config = dict(
    num_attention_heads=6,
    intermediate_size=1536,
    norm_eps=1e-05,
    bias='all',
    init_std_o=0.0263,
    init_std_down=0.0263,
    lr_head=0.00873,
    schedule='wsd',
    final_lr_fraction=0.0,
    z_loss=0.0001,
    max_steps=4381,
    dataset='wikipedia_en',
)
MLP neurons of a small language model. Each row is named by its layer, matrix (down: output weights) and neuron, and shows model dimensions 0-95. Each number is 500 + 25 x the weight over its row's rms, rounded and kept within 0 to 999. Numbers have three digits each.
A block is one neuron, or neurons of one layer that tend to fire together. After each block is what it responds to, as a language model described it from the Wikipedia text at the highest values.

L3.down166:493450491503515495510527491494522519506574500517459462475496500506571469486464464467547517531499506472476522529503515487480523496480498490515483527466513526480525469502495503554517515530494540455492469495478517500503517502482475514504492515551538519502463532486454526473496534503517515497
L3.down369:511498513464531504514526483473449541480504431540494498485455454504515544482516549437513474493476505512514492520468528464485514507445488475516472509514492519491541480469523495497487503503523462478512482520496487509513486480529522529510493456468528544493443545471442521519508496501481528492
L3.down388:513489488504513506468478529479467470494484511495462536515537536537467504518534496485480485525464499466494499534506485493478511479475513526513459497493505474498500498491516498496495516438465520456469516494462516515509500524472486505501502485501525537524495535483478493478484500467501507507
L3.down600:477533490431474520492468515453520510506541533481524500494505486501475506482462487451477515469508499508505506533459533496522500504473482498488518472503504494491515492503545515528507509448479508494482495453511474523547533491469506505492486506545488530519483513497497513559504485514497485464
L3.down739:517474510475504513474486514490480488504547521521489525509512524503492502522498550466486470493487499601482492493505504500502534493508503525449469527466487469488503477508514470538516498492432500537481521495468489556519525474484494556523497498484499508491531476513485470500519496508500470461
L3.down896:554493497460493487523522511513480532514536447516435478492413515491474498491466488541525495501510493494479473480465513511523541514522532493504487485501527507520486499507475523497520512526503475507486493551506488535534472481500502525496464497504535522468479513513497535505496468487484486496
L3.down1188:472506506472525472497495506548501501503494472460515469487516469487564501502534520426514530493502529501475532510501488521518521474509463487488459498474465507512533475492493486533518497489513480489538488477541540512474491527475526483444492515510496499499484504508520515504500479484500496503
L3.down1315:520473499443531506545495490489522523515540446500513493445479476494517492492455527480555483524522523532501516513486492541509539503493524465422496494481529491503483454482475498533500532491467487511477444507512514523513526499486524557494507495473496555507472498478496528522447533464477540479
Word-final suffix pieces. Suffix tokens that finish a word split into pieces, mostly adjective or noun endings like -ical, -ary, -ing, -ime, as in Statist-ical, marit-ime, Honor-ary.

L3.down192:566514464468513496465505498527462488455509508488468530472501510496543519504480495432480480451538553548496491526476492499506532494528537511503520493457478455477527505487511496465467478521489495503466529492524498505465508422504531498490536460497535474505502459489489486514509489518498468486
L3.down285:491515526509478450472464505495512484467458440504478525471471448485456476492538516506510493528509482490491496508463486497511505491490455540517483471452481503508491548476504536529487450512508513521514442514509498520489490496546505508528534516509519490536479433532506524521477524463446557492
L3.down365:499519483532499443447500505491455470474494472491506500525507526513488458452543491517480476570482494490505511504467508470496463512477528499524521480499480422460525505478538506495528530532469513480498464522542493495541526475513525509468494518510459506531494516506537531490508496511466501460
L3.down430:551453520543488500503506499523518442471524529532506504526510533532485500514519515480528464530539471528483438518487548503530562467544485491512480501477472540521515539507450509524523481470499524528485475473511448506526522493501496444516504481461521548508537501503457524520495529498481507510
L3.down528:515549479503450501468469476511505517506533462487497465519459507513518480471437498483460505524508485528470490496526535504506497491498523496482497496470509549522434516502533517513468507495508506491484532544534486510454481499492512494487507519518508485475543492479510467536498465480488514475
L3.down813:514477507498456522456538513509511493538505493505473514491450485509522526495483508471503472516489497483499527472468496494469487475524500473502487459489530508515494496517486499490506507502482520488473487511515469502499488511477475472526526516473491499512502511533503501485505529441466525485
L3.down1050:514506507485497521459464512477512499521531441501491494525502512518457506498467509457474527517433489482478475502491476497495504501526496499508523556497499498488474478515503491537489494477500490479466486507498522517551496485470531505507464490506508549500464501474505520507511517497507515507
L3.down1278:470506514493529485488485487509470483501508447503500509523521537475484466513502533472510486526491506484510499490515474491502514474502471525471536469520482476485448464471512545467543505491490459526466466454523467480505493518481443466530456463509499525497481481497480506546458508506550526489
Mid-word subword pieces. Interior fragments of words split into several tokens, in names and ordinary words alike (Venez-uel-a, ac-ou-stic, sym-ph-ony), and minute digits inside map coordinates.

L3.down14:545449511563504488535527437494478504519490490528486549483460491557525513524522491495448521469497474457493549507536476451471476534502531478559486480522523485502510462496485462500520460511521485471477506493497528484504503451487541465502464506510487531508497488479522483448501467498519511481
L3.down30:514505480467504488516501462500505510476491465535499534489515493498517525484515565537520519487505497494529497526499490549483504491473523489514506516479514511522471475489508487413450512503499494532544519479504452543507491475519444474491494523470423509481489467530536452474479517508443495536
L3.down36:514443464496502479502494489544482468521501513514499497514532530522511480508498553494502506504518498506485456469504511521491511533488544459500523498489485521512522520503518495451489476517512491510459509509497483481507519520519472492525451493516482552494570520495535537534529489508501502524
L3.down352:417508475480554484472508455554504483467524550464497496518503461489454503481534473516516507473507491474468457512502477495512489497525496528503501513527503489515496482542525504468506494433510497464523517484492504486448513536493504497464530517497499500513486479531531487451556494493459493545
L3.down850:496452516538480468484485515553478515503470476509500510503498508518477490504451491513496497464526480519485499468505519510496517469518519467492511506504490464508524526499553519508459510514460491518495486489480445502435535464512504509498509478498507498451522509478504515483490509489462476538
L3.down1358:515513529481470515427506552523488527499519523449507422502513538528539507522493512497468517471486491517484501479543530457515533492496466519476535504540480527459491485520499517453485517504550488518472529476542430524482472496487483501492455475534534520506566493502486485473508503507532483508
L3.down1417:469491509507495482489502459561509470462480513515497490536497497522486495485488488546530519569490495482501521527420521515495485464529481464500498520491478517474542550521484519529452488525534486511519510496495466517506458505433511507503508458512520517528526503503466467481502502478488512508
L3.down1531:488514488549496498528540496534482516511484495454524509468463453535513502489538496489498470547501508507505489490477517513499514524498545489475474498460521503469502566464535579498514499501527476533536538489522447494507519495504470555494508444481477551504522499520479496499503526498459478532
Sports competition nouns. Head nouns naming a sports event or career context (tournament, Cup, Olympics, season, chart), plus markdown table separator rows and word-completing subword pieces.

L7.down86:491516554459531440442490490523540531500466466503505434462457485502552490469494512477520532526474497503497533516512503458523515524472488492502492470491547515493507525495503479513506548474467459484502478535488511509483545483502471517464528464490488513501523547502481536560454494495492529475
L7.down364:504483528530485499505499480526532528514548490485490507506468533472536499495511500476485503527521469476522540483516504472514519561464526502480492514505497547454494528512500505536498502517488498489484483532485511557445481519505481472498465466540495500486463515494487543496485460522520543460
Word-ending pieces in organization names. Final subword pieces that complete a word inside institutional or organizational names, such as O-il in Oil and Gas Association, Aeronaut-ics, Chem-ical Society, and Trans-port Company.

L7.down498:525490468506514480516526505542442521482510509479509547419472504525498482512549504514484497524513510512492491517514498480509536480519522495555490471463510511485473466517488499480511506482477522506527534504506517517457504474526534434491526499516465452460499500492535513490479514496535515522
L7.down1073:501456460481488456519520456493479504485463517529546488493506499493512511522525497497501448492517467551470466459537474467544453510480488500519490488503506497494501545480490487486529522416507520513525492493472472521492489500488464515517540512509512511510521471480511446481498508470455477509
Institution name endings. Final word or word-piece that completes a multiword proper name of an organization, venue or event, such as Film Festival, Research Center, Santa Fe Opera, Glow in the Dark Studios.

L7.down180:536520487521497467529511458509503532495459561474546497507503477508523521503504522515542533493503483497502495487521508525494478487485532500493467539533506513461507554527506487482514529500527478504561511532475555480504531504485503519505490511490483523511466484501486502490472534524483495468
L7.down514:491500461509490486538524475516480525559500502521492539511494551499522510464482531475422451517468432483552516531430520497512545455453486498458494545502469503513537502479495494516510494480482480490531555498511490483470480473504510494492502459476465485498504511467498491499495561498511509508
Mid-word subword fragments. Short letter fragments in the middle of a word split into several pieces, with more of the word still to come, as in boy-c-otted, acou-st-ic, h-us-band, comp-let-ing.

L6.down296:514443510475504508509462539515503469552501528496480527536519546529520487495487487431502524493507488498534546476547500470491533507512515479462469557466535532512477478514487484476507486514463504539513494544479511536481535492526519518492481462512473494511458500488494482522469528506458510487
L6.down482:519466512510521475517475522476478468521473517483489519488490513486486536504515535495518458532511488484519524509499514495559503499493528475482469510509466523458549479501530535520468522520512504571519491460532477510470467517483477476499475474483483516490515477476522541512501544509441519489
L6.down590:530472543452488473472479500483518484548494544515474506518519526504493492494496504469571552505490500515490506483539492493535488518496456470523501502472522519475508470482475504512509562429458528523504485499449497536514509503509508550494501458493489512498516470491497475504458508498489487477
L6.down1222:519481529500522463505494511510511481463521478529550499484501558511485517448430552503507508489484519467502439489508519505523525511485503502468537472545491523505504503473514512463518509500506479519516492480470479497536483477518509535480455445503485538453472480490456494472472517457514512500
Word-completing final subwords. Final subword pieces that finish a word split into several tokens, across any topic, such as filter, excursion, temperate, earthquake, scenes.

L3.down18:508526464517482560540509556490506481506491484489484489512483548502528522494467506516499483520510486482514477489511503515508515469479480466492520465515501474535469544451518523476483513465501496526533516500474492512476499483487492492487496473485469499522493522519499496509462515523506512487
L3.down290:487495476510483539497495491475533500498514522538481499486459533488500557510492482518503470538523507484498483545523489513508434529497492487472489509508489522453494542525504519512492486483479487507497464528488493493495496468534490547520541488489509530501499516479467491471515456523506450489
L3.down689:518506490493487501493494480509462494488530511493501492494513471472541520481529494521533488483502515494485489513540449536480499499504497532491495492507490568490481510515447476494488468492491515511506467459472477483517488528558493520523529473487546504506477491528472476471545493497506513535
L3.down979:466479503580511532486480507469539469524539480546463472509505519484552544455481482468501478510508494543505512546518506531424492467468496517480507523512495527501490488497477483498499527488509495507491511473504485485511525480512441521470517476509515515559501506515500513483489506552499516507
L3.down994:527503533480506511488520483501504469522511521470493475467476528502476490490491507479566515473497517503505558455514506499536495472483499472499461508508463556509485501534519517500520551500583494537436464476526473509495505475531479509526477518520470486515489499499486510563505510521512542533
L3.down1339:518456476506486481429507500488488512482457464524494502511529495501511489470473483505475492498518492449474538519463494523455512464515495493461457499534516509489439506502482539528508506401496488550490534535527542487517526500490479462485508467517489519508499536448523495514492491487500527544
L3.down1469:484467522523481529530496497460525503500515495485518471562469507482496477512497527481495453477535497501498562505542497505501459495478510540505516528472514488494503482532505540537470538505494499483528553465487484502483514498480483442505499511488455472508504506472557524441540512552480509435
L3.down1475:535500551492499512496469487450430513511551515493502513506502524530529527452493538493489555523482482490483476506523518483480519472470510517500495546471543578523544490515493493483534538451522505519480507452452505506490477501498482535507544434521491533531516500552507494518480467553508522542
Field-of-title prepositions. Mostly "in" or "of" right after a degree, academic rank or office, introducing a field or place: degree in, professor of, Bishop of, School of.

L6.down375:485496498501489495511510495536471520490493463462492507501436444489524488498476552496518474528511509519466535466496479483499508459441517490507499506502468520499500493470494488496483486477479484530532491530475486489526515476518508471510496449483507493490497503482480523500544503559460510506
L6.down612:532512499475516500502507491504558519485480469495527522434501555503531529476479477499503511506488501426465472539476488554495504476515487479477521442513464462505500472497496539454547479498499479482533494554495480502529493489481504492510519515511518511537484475491498530492521468497533527469
L6.down860:445504454469506519484538532507479539498481511490460510461472483488549478426476503515506487546505502478523469493524515545491552471474530501507489568550497515491506562482512505460536503484468471449473503489489505481456533491496511514510531495497473495513479479513488484521495499478446516495
L6.down939:469510545462507481486428501565453514508564492501508490493507487479467500453442540507569468478473508549507514502464508505490532493494503487486565523464480505497473516478455534523455473494486499511447504481503507482497499498512514488519515496506522455470510537498510461529513460454510490507
Mid-word fragments. Short word pieces in the middle of words split into several tokens, often ahead of suffixes: reg-ul-ated, amb-ul-ance, conf-ir-med, cele-br-ated.

L6.down81:457504539465516496498512503489519507442458507493515548521525524527488526486493470547540450483506522491500490497515510542524531522492511506510495486512516475509507530508546516473544505477556528502477516500494493525502484509509455532472480510478465502462463521495460465535515535483475483491
L6.down287:453438519507529503533510509459531505495514527467493508519546521514509522502500484497501476526510496495507472480503468479524493497470499454489512507515506521524494543521465497478540516507487512524516485491501491505497478488574474526557512523532484517487566493491471472544485474522449442501
L6.down503:511518509480485556504483506542498494435486510451514486511492501541480542493504510482495494462524521460473514471440491516473473501504510457507490488491496506490497526500508518458485482495466525522545478511461512504451509503509505522490528530469498495482502490504509494524480500461467485519
L6.down1159:519431558546461504492502479481522497531540524517475476522490505529520542483503453488506493501520523469470496450511462460469483485453509466494497525508512486518504494513478544464542509481543497504522530503475515480453494465508507559535479528521469521509493548490471478505495498479488481489
Reporting verbs introducing claims. Speech and reporting verbs or their endings just before a that-clause or quote, such as stated, said, remarked, suggests; weaker on later, after, and however.

L7.down26:453512508542499518471514500487534465518535504502482475508531502515506520488490531508509528512501495514473527543533513532510505516475520552513512522487508475518491540471473504484524573470538472493499479485523509527499515521521466472479481505475491502514477495490533507529495456551487538501
L7.down1144:508513487504494521487491518525498458467497505531468478506513516490560549501519499462522479501521513542501523481538467492504471550510526524533456525528514495514510483479533476468498493435546485522487495471474491516453563451460517462483515461468479421489515536502524537448509496511537517498
Field-of-study slot. Tokens just before a subject or field is named, mostly "in" after degree/diploma and "-ied" in "studied", e.g. "Diploma in", "studied philosophy"; weaker on began/started and "-ical".